From a checkpoint of a small transformer trained on Wikipedia.
Training: a variant of Adam for these matrices, 321M tokens, 13275 steps.
MLP neurons of a small language model. Each row is named by its layer, matrix (up: input weights) and neuron, and shows model dimensions 0-255. Each number is 128 + 24 x the weight over its row's rms, rounded and kept within 0 to 255. Numbers have three digits each.
After each neuron's rows, "fires after" lists the tokens most often just before its 100 highest values on Wikipedia text that the model never trained on.

L7.up727:135144123104130112078099131174144146121143080097141168098151084139139161140114104121092122102149110104110112133151164143117150074092143140114124111112137199153173107128121144141114198131136165137149129125154152131149110111147144151147129115156135150128141123139130147104128148112106104155120090159121098121121135173148117095091124108129120154106159126061106102120148164108126084176100146123151124102110113144094149141120134185154132145141104105108153105104152139137099086129124147144097130178130105138122115094149154095158131128159131125152121182133113146113138107123112123160123117134092094135098164167161147064163137170171153142142117112083131131131115153153113126148140121097119114143131129115126089137100153174153096106109135153113118098119132107089136125093127135
fires after: " W", " w", " H", " gr", " St", " h"

L9.up248:152169110121055103162128133144104122092142085126136114092121103150121151150135086127111203114125124139102145104144142084107167120087145147122126143180135131148136114095134118138136166116129121145126111143128168131241135142140103098151123167111163110075152149118122116148144152132147101158100110157161119127094153116090138108078130119143150118118122147109119107133116080112115140160146109152146136111108107142190101146125157146135119106131093130115157120130079126144114123133115165173115143139137136139133146073135120085139134160128123121148135134100086134121118123133084122143144110093101116109111139155110133089118155141122157133129130122132138173140169158107136138140143037138133143122114118134113127128121129122143095147124145122120103152126172123136105125120164155
fires after: "l", "e", " H", " A", " D", " h"

L9.up658:124154121095139106134107157163127178153111169141120119137107076124091128157123117104140111094112198147107121170109144107118106093124134137167139109156145175137152176135140152132105163143088126153096085166160095166122136110138174113088110109099140166090114117167125161134101095105139146123120150109118060103142152121148098105151130121142147096127128112099107136109146115111124125144144154124133147134083129144096107170147127166148107062165132136120114139130154142091126099101085101115099116154130128085176123165140115173103158102171120119139147144151136093115099145150120124116091097143097129130107147123083153077155155126131119136135140119124143134151108134148137139131123127171144149130129128122118130140119158119072128111154152146120094100125143132081152111112126130
fires after: " k", "ar", " part", " f", "k", "erv"

L5.up92:089132147128124179161131145151123161104105133156115143131114124128130147149113085132101129059098121125152160190087106144089135096134140158143129108103116129124130141128121170160121124110115145129119132149130128123139102142139148163138104083143151108094198106150092138141109095156113093147135142124140107131155123117107123084114090094125096149124107095113111119136117109122129151149136134161146124105113096125132139111091107192144117107153115129110091085144085148106109097105156135111114141166110143122121122137142111092125167105133197119127085168086120132124159117147128171112116150104132111140114140125082145127121205086172150117126154132122166178156132124125128135108150122129144095143124100167098106116138125133129106111113149177090095142108115144119126086105159161
fires after: " ag", "ill", " h", "s", " be", "ath"

L6.up145:120146179123115126161092119162146122137118100132151148127117151130162116118130063144074124170075128117108142145102110132110147126083115116125122099110166154136107117112103102154129109117105132090126142133114107135124122124121139183126068158136093137106158108157091138157164077089134134124140155093110098146150147159061097149172121104130133113141146121132111132112134145163169083152129143147102160102124101111157140121161154140170099100152106079114199096129123120117123121111123153109126156132118085124098127181137114146142166154143163085111124127115145161119140135142096150152110123141136120117123143117081128152129136121175126113140118158116163149139111132154146161126131133132126136089101081156143134145098155139076094124153128131130116099130157147162153113084115120
fires after: "al", "il", "ther", " its", "le"

L8.up265:179134089086154133182162132199099170099102137156108145125104072143149112110137126135120108101090145119144084162130119145114108102134117165114125162158112132152119139074143158140128097169128135142150115102132132121142131156145144097106108154181146140115113119158114135172132161120106120120125105139128115159146141133152095114114129108125099143124145117147096117140134134122112117115112134173133148056136111099163113152090145169168075130135110103111106076117108157140104165086158162128108143153123104131142107156138156123110130148162111120142108136122153124118179112177104151168169103122103149120132107160130128100078158091141122132115106148115163141128137094152143144128139122069123147138100120137141112081107113145108120108112134145098160121109121150102141103103164113
fires after: "$", "le", "1", "2", "3"

L7.up93:177141159134117158091159103183076121126127131087114129108167091133115092151127128120113161138123132145165130131146197129119139090132095088140158150090118089132127132109162141139119152131110142111120143154173110156127128109113154143086154099146164159120129108147107136144132130146122132120109146112104147114114125120103122072121132125155099107094113077133092147117157115126140129159136161113128151140119105156115132140144132117160105132152118110093145191148138062137119120121133157094120145129108129147144122138152151130148159112210145127123141073114096145130115153194127130118159123109099128106087151120132146104077120087157124121121138102083166149148099107098122126105133132093143118108112127184156122075140150105117147109130147123103154113140123137100113131074123131
fires after: "ie", "ot", "°", " T", "ord", "er"

L5.up677:125140133142140171156124165175177143131148130104129107160134100135152128137114113089096130113100137118150129191070121081104121115135106132117096174174116157128127151114153196143135096161109122141146148151139119091124098141114123110129118159110133141115109113170093128146132133111143148095088142100135157155135150107123116145130133093146101104137156106143115112131128111119131165143133170150101115087117111105158112157157166118152087147128130087118120090109093109109103128116125147137127175136083093171141110118135111148140129117163180133108124150142124136113147118113135116163165113131133156114105122126162133097104105103164094132112144145092154151111116100150125113114116115088110131134102103071125131101141094173149130118107139077156149135101138159141112060105173079
fires after: "2", "0", "1", "3", "6", "4"

L5.up175:140179145120136142139107154134153198141133133116096108139142137138105112101131130156136144070083116130100154132123145144157163083112150156125152120136091164111163138140106123147140132102109141156099111157100113125123129163137186180155131152129149126086137125126112131118134175135097100137120096146144144137151136083179105117131116147120080132132140131101107077135134118114147160125104125127138122112105068147126096164139148136109147087147116120098112138145102190141103095140123138132139145122107131117152119108172098116135123126118143066135099077131120125074135161132084101091126100162120127122110138114139133109171144175130146145110107115115125120084079134127140182141130119115184130139118100127143121152158101143149119112136133132091150137139170142163144093146097077
fires after: " v", "v", "ec", "c"

L5.up896:137148070116136100144118155112183129137115117129107113163141171147108134101102124128106136117078117082109129161100151123157095113125080093150124129133138135144103111076101141169132121148152092149164107117113094129125177149113151092139124148121090178101097109161133097149163125154149136137108177139117158133143105165091054160148107121119142136158141177136097146121124148107157108146152152165103155141115120105144142106108140135146088143163088129116155146123106126086099156111105130150136118103110120148118128152154108160148156147141151129132137121140123185095113104120106169180168158153131098115116106117112157115102099128128175084149100139143105128082109122131167146129113144133164095118126150142114101124140120090130112125137137129181114086115135133142137122117135147
fires after: "le", "um", "oin", "ic", "im", "al"

L6.up848:151185107092113115110155127173124152073112105130119128168129077092088100119142149066109116093083136125110161104116162147109127122132127144126128173129085159135127114132102137138097100113157144103145142139181107140105124111129116120129153095086165153119124129139126136076157108159141105153098177077116146096152142075142134150106119101158114147111112099123102155119131108134104117157111135145153116098108110141098101155092153169148108159133115151122124119115143139155133084078115162106120112133142090139151123134181142151140141151166116140113151155147155109116142132164119128126177162162100110128145137154131114084134145130173109134142147157135105169136119098117113125138167149125078105137147096135128145096122157147151114132154133117135169095146155140153117125078123126
fires after: "o", "ra", " sh", "est", "t"

L6.up287:132155123140119088102123161133131164120048111109134095166127130127135099099108109126095115079133144138085108096128140110126104127124119126135146149169126150110129128147118165154165146127113085057134104117181114146147156148138146140134134093130137128141136113140083145098110104122114147098130138089140148158164146128100146134076111079096148099096123156141123116143132127160154151149145138163128108148089113113121117101124133146129121133149125119086086144095111153183110107134105104152126114103143131127133157157108118106149189105144143093139086107147157131121087153151122117125143155118136105127112160129148140131132121169162141125117130109119207125137088140105151125141149112191123089170135118085157109116124130130122178120128190119133112145161115130127155102136079118
fires after: " in", " In", "is", "u", "ar", "erv"

L9.up976:127151143126102123112144185195130087121108125105133092142112118134135086123097098157124113138116142140097141106130142124141107134143130124140159072179151150123134158095096105151139140132075082109142124149147097137129121120098084116107125114086095132102106116137172100154218094109125139133117193117119129163135082156118133104135124148088141164106134134130125140154116114149119133135158148175138150146101130130135119148156104109161118144128128088135116132104151152140125140131108154112118132138141124118148113126161160118132143098121133136135135094090147169129123120152127077120169092121105152117170128110118142134123124107144127126166129126103115170152093132135178105085103095122112099107112133115107140092178170141148096144138142180098125145169130099113135062123147104
fires after: " P", "P", "t", " B", "in"

L6.up375:160133108146091109142145130167178102168112101147134126108126107133131144140117093108091107134128149091104142164079173159096147130115150122144128107144128140140141149077107114151129123125144122096148146139141080134111107137159088124148090153116102110081113091143109129188138136060133120140100125139122087127106125184145084152163135090156142163132118102119093158143119125113154089126181160131097143112124132105143144172138122146154164151134126107123150106122147157129123088156133147116133138117121101133112158124135129165120138110168106141107096152155126168116159104131094164172130124153114154143124125164140120113137143137149147139123127132115109140134104110147151172116102153148093101150122093132081125121158164088127099133123143147126115087125187143110143154061082119
fires after: "re", "le", "al", "e", "er", " h"

L8.up629:118137157136147108146134154154171150130127119118075137063162121118154140121107124141125102134114135123135115104104159100104134130139180131153125159156144140172101156116161121168141140141108132115139128130104123110094102118135127134132087161156130154124139110132127150139166106154086160158110114135166099146109126119090089129124126092144079114136138129072129151142160166074131145145121156120101132117129144154134120109116150161148139125157090096130121116129149151089108106088127128108121189136121086154135135107114162138136145121141148100139105065070110169138147159155117117159133153150089095124120097154123186092144122126168143176108119122085165125168094141152104122114131103161118126066086131151123100122126105107136119082156145126126140087123100146115094129116107140
fires after: " W", " un", " Ch", " c", " w", "^"

L10.up610:153164116109135078138108130132175126142130059112084153088137082150131130121123131087114208131111096145135164178113139146118130150129158131136166072140123136154125106120088139144137134115149105156171108159114136138118103127124105117144104125173123146112118130133121185165144106133141139133111142104122112164136158112123116136089118137167104144160126143081131151107125146087097139156146117141141126124111126106184120118107120129136106168152067115116133109077141154142162083076098155143129123129130117145147140116157130146170122147128108100143117108109111139121156132132095105098167126141119110119098180164130124087128162120143128128156100159105132085122098127159138158140165099157127097106089118145111131141147132144126126104135137091089150125080157162149134115163109129
fires after: " s", " h", " c", "ing", " H", "o"

L7.up0:124172114101072102153137153135189143121116101088096122121117089159150121108102155151127151089151137124108141141103142143134153142114136147157130091113148153202160102148088146132139124120136073131131111127159160131083138135107094144142127138146095127109151127108105170155149130120122119161159151071118147145136150116134100158148119104128083163175155085145091131128107131090151127174138098106131106164097134148127126125145128158099126155144066116148123154114140179139088148122131164110095144136121123165124159074130136125162133111121136106095129115094104146103137174066098122101138144126123136124142128114092156157151150104143155182143121094137105116099101118150117153143129127118131072154109098128144109165130156139140107109104135124133143137127147121114114115148113098
fires after: " s", "i", " S", " H", " h", " c"

L8.up478:158157166125110151162137107148127130142102115118163132118091094120165122106091158116152106132135126157118146108149153158114117083155157141152108134118136148167143095135147184148094127135148123144158141130106141147167147131162164143138125104106119170129089102123122132085107129079110131123073117114134136121159114102167109121109162115098097148103159099112116109132115187122137141192144076131091123158080103142120139139132150136143111157143108152083137124135090138117144102107140112125089123114134072112145132139114159112120165117147159112131103092123119185099153119144125098108148113158114160096119152116175162120137134139165133129137131140133157103079089116134145136151123115143094136116127077167110094099124133101138145125125162131133090073128158111093138146085093116
fires after: " ", "\n", "20", "n", ")\n", " C"

L5.up393:095142099103141149134155131125116172145069128142105143093165175146109154164114154152140135122138116113093176146137152151151130113112113121143109092197124102135108163145117102159162159122137105104094113125084109148119159182162162095111136119135132155108066104128132134127105142145105124182106120164166121072147115102146124130176117160144131162131179147125081108113116103137102156127122119133096125099123139141110131171121113147124146114151112102144076118131147120113129124112162105134112141099137138098156136123121138134127157132138097121146119126114141119085118143138098112106082110092128088101115148119140155095113068156121103155122123111143127149115081145129130161126173106112165112138161142123137149100183137152139162127138133109126119151130112088135151113128071088
fires after: " v", "v", " d", " V", "p", " r"

L6.up1010:125125125111132099188122125176149121096155117095112131135089090103139128150099137121090138068131128137136184145139148109117131132149106107167114131142100156135127145147132138153131154151121133152121129118100119166115108132131169095150148154128115113110152131137118131123173118129106135115085120112131159117101152105138125127125128138088093104119164126124106151124173173076092123149121139146186141099103082111117103162113154153146112108159096154129105108085087124089140136118153146112085144150109140146172145126107116140099153113123145114162148116073112149123142157134102133129175071189178081088139137110132175098119132134148121133122129155139136110146114118118126133161144109079122082122113144164137137135124133121158155116106145126107132133097209087099151113127119129
fires after: "in", "ill", "ay", "an", "n", "ew"

L5.up651:145165099104143112125185094144167108167135127146083126154108134125143154117096096151167090129079111142158122154141116161131114124136101141138117121120137137164106109145106116167130167141134106110081172098157157141125121145081092111151136077137151128071145122104113146113104108137155132142152132167128165091156115121148080159159141142115132134101161166120089141124127103123187110107110127125115132102119096086126126144108145119121123091154092178071128101106121137150104155135107149147137124111125104141125159145136111116175162106155153127108126120073132177122131116101073129094133099130124115122118137078124168110150142100139150141137130130126149169146140134132132171134166151118088103127114128144164095090086121121143153123118151126160168109106149134141110135099115101
fires after: "r", "p", " th", "n", "at", "an"

L10.up473:122177107119116111128158118175147145093110136166140112119130137101133095130110087137099144132092111149145109158101183125104155157088141124128114114098126133153141141108153165149161156128118119129096105173118132121103125130141109126136079148132149120090075121134120161110134128121139123162113164113121137128130108126125119148098120138140124157144100092103116136140121165074070124137105177118113132114119144158115110165165123141107166096147090124133117153138100161120124140157132138146139183129150131174110103142078126184126108140145129082103075179126108125137130133101112109143115171130148144136094129146088142103161143153126102177149108131105120104112124167077128159122161146096162162130125167092092103132118120114137120108157128104055175135109137100114128135145120106
fires after: " ", " m", " con", "n", "on", " pr"

L6.up489:117161133139063116127122132122143140109118099112103105122136117112095122123145154151143108075104142156108176121130170112128133125127128115122168120113114108124140114099132174123119133110146171119099161153123167160123113152161161179126171117118134149097135123141119103159117107137144152101120104149147077138142106110134112095169109133107075130121184150086087120124156106146130183119116110116149121119104115130130098086117168140148115131125135164082120128068133148166095098153167119167111096106132115144127186131153124118157148129120122134119127095135111156140094137144105096115090159127108121068156167110106150158141140123141128151106090147122115176137101133131099129157158099107120152156138090168169118118136158142139148127143137082129131180142160112094115125098106093
fires after: " R", " T", "c", "v", "ec", ","

L5.up750:172121153110111074132147124154151143141133072118128101165106104156121139133110124111159110145106143076153111159091165150164093156131098095128137106138149170129096086083172122146129124105157136124182174105181111119126119126099111127118106105121128180125102107155118129135114104132125130158126139114116130115124150118129110171105111114123126141114117147107105129134123166130134109160178084131096092112118151096144149141103136207140083152156121100141170129115095132162166136102117157130129145159113096173157131149122142154161151140144143130130135169122158110098182124141127140168144108121133163101094134135132146094090163119138101138117126130118153139119137132165140141133153132092104124089106107125104093085108133122085124117131141144149162096117086157169148124107143122
fires after: "re", "he", "3", "le", "2", "ost"

L9.up754:143147109154103125102118136164119179143116130158105140165146161129136126169117108122092125121138128138132095102107140123074102117111119108171136139149046123173104127125103124147120173121077107135154076110136142111150135130170142145116123120146072132108146148130109169153161155151116171165114133100082108145097146162121131153111112147132161150091139184078114115138159170085100117133100112124128142132095107122133123117136186143106117117151089158099106107103136117134110125108146164101128119158160106103139131097142129130097121133121123097101081147061112142124118118139112126108160136141137098108110133146075134091121140155161153167137098146149117161109151169159110136142124132123144089124112169147150101159134120152136098129096128153124099109118133153138159152127115128
fires after: ".", ".\n\n", ",", "==\n", " A"

L10.up954:145163114154101156135106124149125139141103126138095160142149129145133165149136106089096108111148095140105157159116157135089122107089139133145144116123124124142129162091115154146159153108144121151117107156132131130135125068154169150160130077140125108085157142109132145161144119147144090168122122149101126112137170120140096118110086119110126134158174136085105129148117145140113112135145155169106108117099111120159092121173138197165136129132094124126119091107125146139113114140146125155087142159113123144099106116122140086146129186123153093102072154135084138127138117102119150136111161135131140144133146128107134100133159166139130138118115113136158119143153130158151133176115069083147101132138136134114093123157112148152127120130113123062089115151143172119085064093172131
fires after: " H", " h", "l", "er", "s"

L5.up588:137173121117085165173153145163124133132154135092150131118117106169097139136107091137179120168092135149098138165094148145121100138114071069126135127098122132139140133112127138155119153138158106138123104133130148117162120135072134132125103067137113160109132112121127084112115121161155090124151125174100174117124137137181098117167093105137114077165102108103122088115122086097154146145146140136107158096129115150176135139100143114138094107170112147129103143140121131105138136138142150128137154146126128098117126140147121130156154104204164176148089155118114144110122148138130121119137145153116123111157130113124139107104152076196133118113151119095164153132110155120076174124154111090124135135096105150129118111138134124099119098101135143130124138132119127111123085111142127
fires after: "er", " for", "ar", "at", "ate", "ord"

L7.up109:120126102087077126120113089143155161113095102162092137141120087125129122134105088139154120139165136106164126157161162147127116109140138124173134146111114144139116107098148153130128164151132123112182141103190126123121118113140117160131108112103123075132153085117107146141137110069120164165089118135127092134144110135137118154171154130126107151121119132103078124108113151120142145143117076117136119133062137135142143139163162145113145111157117149116116163127132192083154126165162136083102175136107089177118139131079079162106133120139125103125115146110145157105127129123112113144124122146153137108099161113086140109123112097127125190126174141100117170131101134142101149151158158148113126123179122152069110107131104105097149120155143117118124128125130138112116129124134128
fires after: " W", " T", " ", " t", " w", " O"

L10.up794:154172143128147093114149145144107132153126105155116132155180116136092153163114146140093154085077130175146110093092141096137109136092177125126119164122104165114125094127166140160129129141147089117147160174116144136151107117141118143130142122081151090124128102135122122107157110094154116108106119124111085130136130128135103142111121092111097139125140094108109134133118166081102094127131118202145132130098167146157133179111130126142120143156129120077139165123079109109132132111090097086122134105138155126134154138121159176135169080178156126112100129113083158103141137118105071172130132125125142097118118130142130142108203098155138094129120129124124151146159103129112158127143136124170143104119144140124104162095118116161124101127150089142114114102132149137148126119124114
fires after: " of", " m", " A", "e", "l"

L9.up678:143142191178088081101120255194119129126159121095073088103168146114129132138132126134139124131130106132083113118135140126130146102068132107120150122180107141131134138127111078124123152143111121146137123167115107121112139133142110103139114154104119115142085159126124129151187116128124117148115166143145144127149113116112119111165092136105139158147135101117120132098160120116112124129144118122098142135112141131116089129142126144114149130127098133138070129099141157115111139171138138137122128095136181157124110094096118139125106139115152128143109152150085119110139125155126115117169106111075126103157125118092130153142138147145187123134130126117154146128135153141129128103137074129137120129090095145163103101132144093140102130143123135143082145173144105111104109166134142
fires after: " P", "t", "c", "ep", " the", "s"

L9.up1023:144182121110096155117124137144138158166121152127139137119144151126160109142159135159131122072116144111144123118138125138141126095130116129133103126137072192159151157134133095159138163128116097123140122157134119062161130144100138167136140164165101150133053129113127122090132154107155121117088124174118168184108150133139098097157151151122121136086195134107082099099121112154124112132103120143111138113129110134124131135179121122135160133150080142128084151138125116149109129152110137130123126107104106104119125120136173098154134139153168133102095121172135115097132132111112114124118143177145122097107162127115113146146142130150142116101122132107107145115132131127152140130169148111143106144118135072131112086161120152091128109133135099150112118151178098145086170069156087
fires after: "c", " app", "v", "p", " b", "ist"

L5.up665:149130139141114140120126130129103116106124121109114119123129129113143074112103096143117127122078121160125144123139148141101100107130146167160129103117115112127117102173118129162164152093144122120103113145123114148151156138118132112146114080147120086104150106137141167140109144168138130138109168165151113077125128148134098105133109142098096101092124074110118166180164152135163092101114157121136141106104084057126094154116086147123129117149126130107081134132123142172152132144127131125134118112154159110109108128136119131169165114183186169129119155141091152142125185109112124108127124132129108115146133090123153112100121113152138158163142112106162141143139140074136137112121103117077110181153138107130081143111113083159192107154164112154131133100138158118153150144116153
fires after: "n", "an", "d", "nd", "rit", "ober"

L9.up67:164154106141111150144120115129151126153121140146124174138180099125092128136139097077108088136101159172111148165140117138095110155121126075129162159149098128173154157128127104146152152142139125145122104127103136101130124138135129121132155119149155135126164161117119148141142123111104119147118119139114132114168119143171123164116062093160107129122122119107103105130142130078145122117158133186158110133075107139151145160107123154108117158127078122108104139123162136135091121129152121113091158144128130149107121095156077128107130138137135103081051160105121134062106119134121162131092143130147135117167135150123129086103174164144133136126090091124122145117142136147115148110177108134160181140106129134132108144111137147092136115155125072130118112115121174128114099158164149
fires after: " h", " H", " l", " al", "h", "oll"

L7.up881:125160145106083152134111125113141189111160115144093099116140129135136118177114135131111131105140167123148119132118130127084172151144089113131139130107153132141140104097116169131133177132110063190160148147127142124087169160108095094172097108097161123092081099120128120136123117120133132158123155135157148088113141118137129156174159090105095088151123095134116137151117130101136126126087096158107144127083146134128089146147171128107151129146115104111147138093138160103106155142128163128091163122122133119149103133129156141116130146111096142142135192078121135145131115098074146161109116147141168104095106133114162137156149129117081168155122084093148132141106123115117112133131169076126144118132126108128106134123089107147112114123161094136114155109121146139096110139155125
fires after: " ", " (", " o", " I", "n", "2"

L7.up828:134153121095092143166129130137133161124134105157074106086151103125163145115108078108084096126142130099147146134146170144132115146139118169170114136085091136178107130103163172151141122137127119137135151111128140158089105115170100115139137141161121112131143113123173120183134081125115113122147115079098092125140110158106100125121168141151144114114129093107112164137117165132155124167089118139148100138095109099118137141139177157155169163157091179112148097108117116111133150108146164131155139152100097130160159089129129165133148095163154104164115093088126132141130117083076150138108121136089172118081133154106184103129134155158141147135122124115156098148099108098134113134126140119119122138116134139094133107121098139133152120145150152114137105118123110094125155119147136
fires after: " W", " w", " m", "eb", "0"

L6.up366:169158120132143070102112160147139132146144096126116065138127133132118150157113100154079132064135135133098114115126137083124130090107139132139155144156118106184173160129121101149168164152149117143151130151107143159129135137104119135120145148116085125115114109130130093130182140108122133138090098118119111185156098123112104116144092119133130173085131148090083139117113134101123107160129149125124131165094140160121093127130092153157181139144079103105123154135149142130092138124118114129148143105112144161137138140097127161083131125174150164138114115100101157133129135141081141153146122111170153114105132174108143110111133136118148150170103101098150146139137114169160097101108116147172103110102145125123096138131183128138101120128155127079117112149124097118146094113159122
fires after: " A", " L", "o", "e", "a", " a"

L5.up299:140133150083164127177144127144097184164135143111103128166114115110131159142124093121143115076119103129099099157155140124085130125141161100141123105115128139169137115103128128155114136161078086128159116156129172103111102115105124133182124151159103155069139103146123168171135156094127128134132118119130171094135133127164117162091123113135101135093145142153114099150119106120076138179155155158121153111112097121166137096134120155119109112138111150119098083114121140140121129112133116155129142182089150126158161126148125087110122124105144154161114070106132128143152098136119151123148092131153120126121115103090142107123146115157146152150150149092103107158130102178124135106198144126103150096108129162154158128149126107094108119112140100168118115115123128116124096134151095
fires after: " ", ".", "$", " (", "8", "1"

L6.up46:188124118142128116129156132146126136087103109087099106137142106116092125131132113113108109098161180168152172096120124131126151140143120145160139133106085156151131135138116178138139145155156104166107098125149157123150105139142101106143128071140101106113123119132116160096136118125098155128103125087131113045159154068112101137076123115184158103099138068111083116137141132135124166124123152154153113128092128120139124151090112148152134139141095153131140106097154134110139080113145167095154145131079150106108118133131101138139139123131150122084132151131132121074131116120119161117141125147145138114139171149112109111170187150135161133139090109112118127147156101110135148167109162144136113169147111106152128145137132134142132110108169127146113145112126120105074109086124142
fires after: "o", "as", "ra", " n", " j", " cl"

L7.up587:123125084135134144148156107154140148136119128160117125141081100139113122166116113119135086097147188169122141174118139121089121086129129167149135169138098160164143143146125169161087149130123112169092109130116108154111164098132164148130148123121143098114154137135121162171121150145112119116132129131104101150115123138133106140131141144130121130112126116074105131119146154060139147134143164145155136096102111109100148139106118169123056090162095142106161118147137150102122106107067145182119162165102156106119088186134124108119148103140135134128054105125120138111131107141107137114126112141128110091103110144130160074112145120128133136108149138137127099105122141130092147136151140150152109107113106115104110147170117118152122119116126172198126108087113117119151105131147150
fires after: " k", "s", "k", "as", " h", "w"

L10.up579:145134126100095127129110185146114136135112143100136158117165110135158157170100117106135152143136118111125128106115106123157148133098092143144138108120098095189154143125127087122128134113068112138161098101151148137133144138132108100122176156123139114119122145116114152170184173156142117170150120138133120118137172102066115155127162135156132135129145116142120123121145135089118113138115113116122147124119124125144137166189170129118142150150081122151126116113121170149117113055074117138093112153160135153111109068105152141093123113111138138133125146127100112067136121150091147118169067116141143135142125140126138115136185190123146124112101173134098135127141145110152138138148123134138123130130093132157102154151129149142138141161128095146119138113168177144099082108102105
fires after: " s", " S", " (", ".", " al", ","

L6.up755:164149123128144095110107111091117150123104113141104103133124122121094133146120143132094076092124143153126167136107114136112176105149141102138129153139138138137131112125170109140142147132127145163190128155126180127128117180156094125144161128110144116156091111125122096131158102145138094092093109125090095064141105137090122136117163133142111090129157116099072139136122129121134126114112185186145123112115072091096096151138174128125180161140122142113093122102121099156171085105119128097113163115128155162157145116145143178125154100161130148113127128150097151114154147144121154141137102154157108128092163141127127118110174136168174116176126091128106131129120126105132106118126162116115132148134146109099107129143082130122121118133143135154111163126119125174113076115118148
fires after: "e", " de", " he", "o", "l", " it"

L6.up1001:133132077133079123122158127129139118139090127101139143164118124115135137083132081082160076156079123122144088137156161130155080128138119121154127093117114137101136140116129155136143144091142140082166156124145109153139129122147165155149088125116160121157120099124145116143096098106137118120145135144160156171127117113108108159127149141111106111113116098093109150124115130148149157131171122182123140103103123141171132154145106138122142138141131152100118134149121150148133153170124119159123127070175143115113149140119141128127220133158094120120093104143143119151123117117120116143141153128114114126064156127148109115078126139133107153105135139137179117110130133130136130119138140138134082131124080119138085111124168123069147104141200110161121139102140134143161138118075086
fires after: "re", "ran", " in", "v", " In", "ru"

L6.up901:116169176067146160167113131135113154147105145104129123121172113106161129165129141135089126070103112150138119111132126137149123116135158153150111086168102144146105173178096154160137149142108129155153151127111136174157131163146161110149136141141110139126117133122071150117134143121113140141102158133157139127133149084136129130130118131129109087115135111132123126099131113122164142105116091122141160125100092106112116114107149138141089094188092120106094117119146082113139094134159131122115138100121137123114165098112126121106147124132194111159086141098143131147097118171108128072118125091142064103134133097148172069099138127115133131139146172118156149116103172120152125118154088128181148093115138120146095102150106120119134113115155117107133105153153145154133108103100127
fires after: "an", "ist", "en", "c", "ill", "oc"

L6.up453:145147175157095127149146126192111145127109098084153097125124098150129101125124113077109120098140126108116098109133131155095126164127139107141162098103183149144106106139127099167141161117105120129114120136160106130096113151118108101127139113155119119137113101174101145153118142109125192102143167110139088117141101139134120095162133100127088111131113160113122116134158129156165137132146139171096163138068129109116134099131123112152095148156106123086132135105094144134097143077169172093139159133110132151156118084120161158107153122154124122148086080108105170127130126149146113109103176154129126135136143162144119142128127137130144143155144106131171171143090129137103110121149147136126089120114110125136126138152122132113144109116154143105104119141100109094169095039130105
fires after: "f", "er", " pro", "port", "ord", " per"

L9.up981:149131144168138141106117183129110114095113083114076122086140124127141131115129117095081160132109139129112152135091148070132081175109127126105170133173123138119159141094107147153117144114122138109155134152112114150139147150102115148133138140111120123137123125125156098136136095125167104154077135129178098093155108146122116112111085109134116167115139156093108150164109134122118143115172159120140113122145144142148098145135160140107138157120098134131118157115132077114094076136134137114100118099118147116131115149166164148162129133133128169121149118127074127134130139093065119095159115133153101105112111135151149119128149158156113128123133160138117162154111103187129164128151133125114115095142119092138145107164225128124122106128131120131143144160143146096180075126131101
fires after: "us", "ro", " cl", " R", "el"

L6.up620:131137116090117129131105130136124142127086102145138135089108152151121133125138130118126172119079091132092175147141154112137088153184146160159072107155111147141106111123164156145117127125119149125118148117117091127185160118163090101107148144106124065153143106158125132120103117092128130155151158164122135078095130135184112085135150138133120142125154090088107164158133157116154160144114162131171126065134137097133113182136145164090162139160122133143095151130085131143139126081145095141135117100121133092113104106146112130138138128121097140140081122137119125125171175122120141161092148151110111122139121131159167056093116146123124121098145129112115141140106126110107128103106149089124117153148124106113105115143145133125144102139139164119135164153152173114105121108136110
fires after: "n", "d", "w", "l", "ed", "iv"

L5.up885:134131192129116134138174120152116142094097116067150132123114114137103127145076083131118106134130134116161141108100157141115142145132164121153081149143139154168153127137128130158158106121168091122131174113081157129134143204097116069167140091108138143129110091141107177160095134091141112147124118125143176100104125104163082143126160137149126123110119098093100173167120151131103119145130091139106112157098130096113132170124114163106148099140088150093145141129107142119153142115133132101107127124119117142127119088145177147123152118131133111131115095125122179117156147109128148121131107116149153085142117118145192128143142112122122168138116106139166112078109133092101152141144132152125095142134116111109086184146116120128107115109158148122098104121132134153107137128117149
fires after: " ", "20", "0", "\n"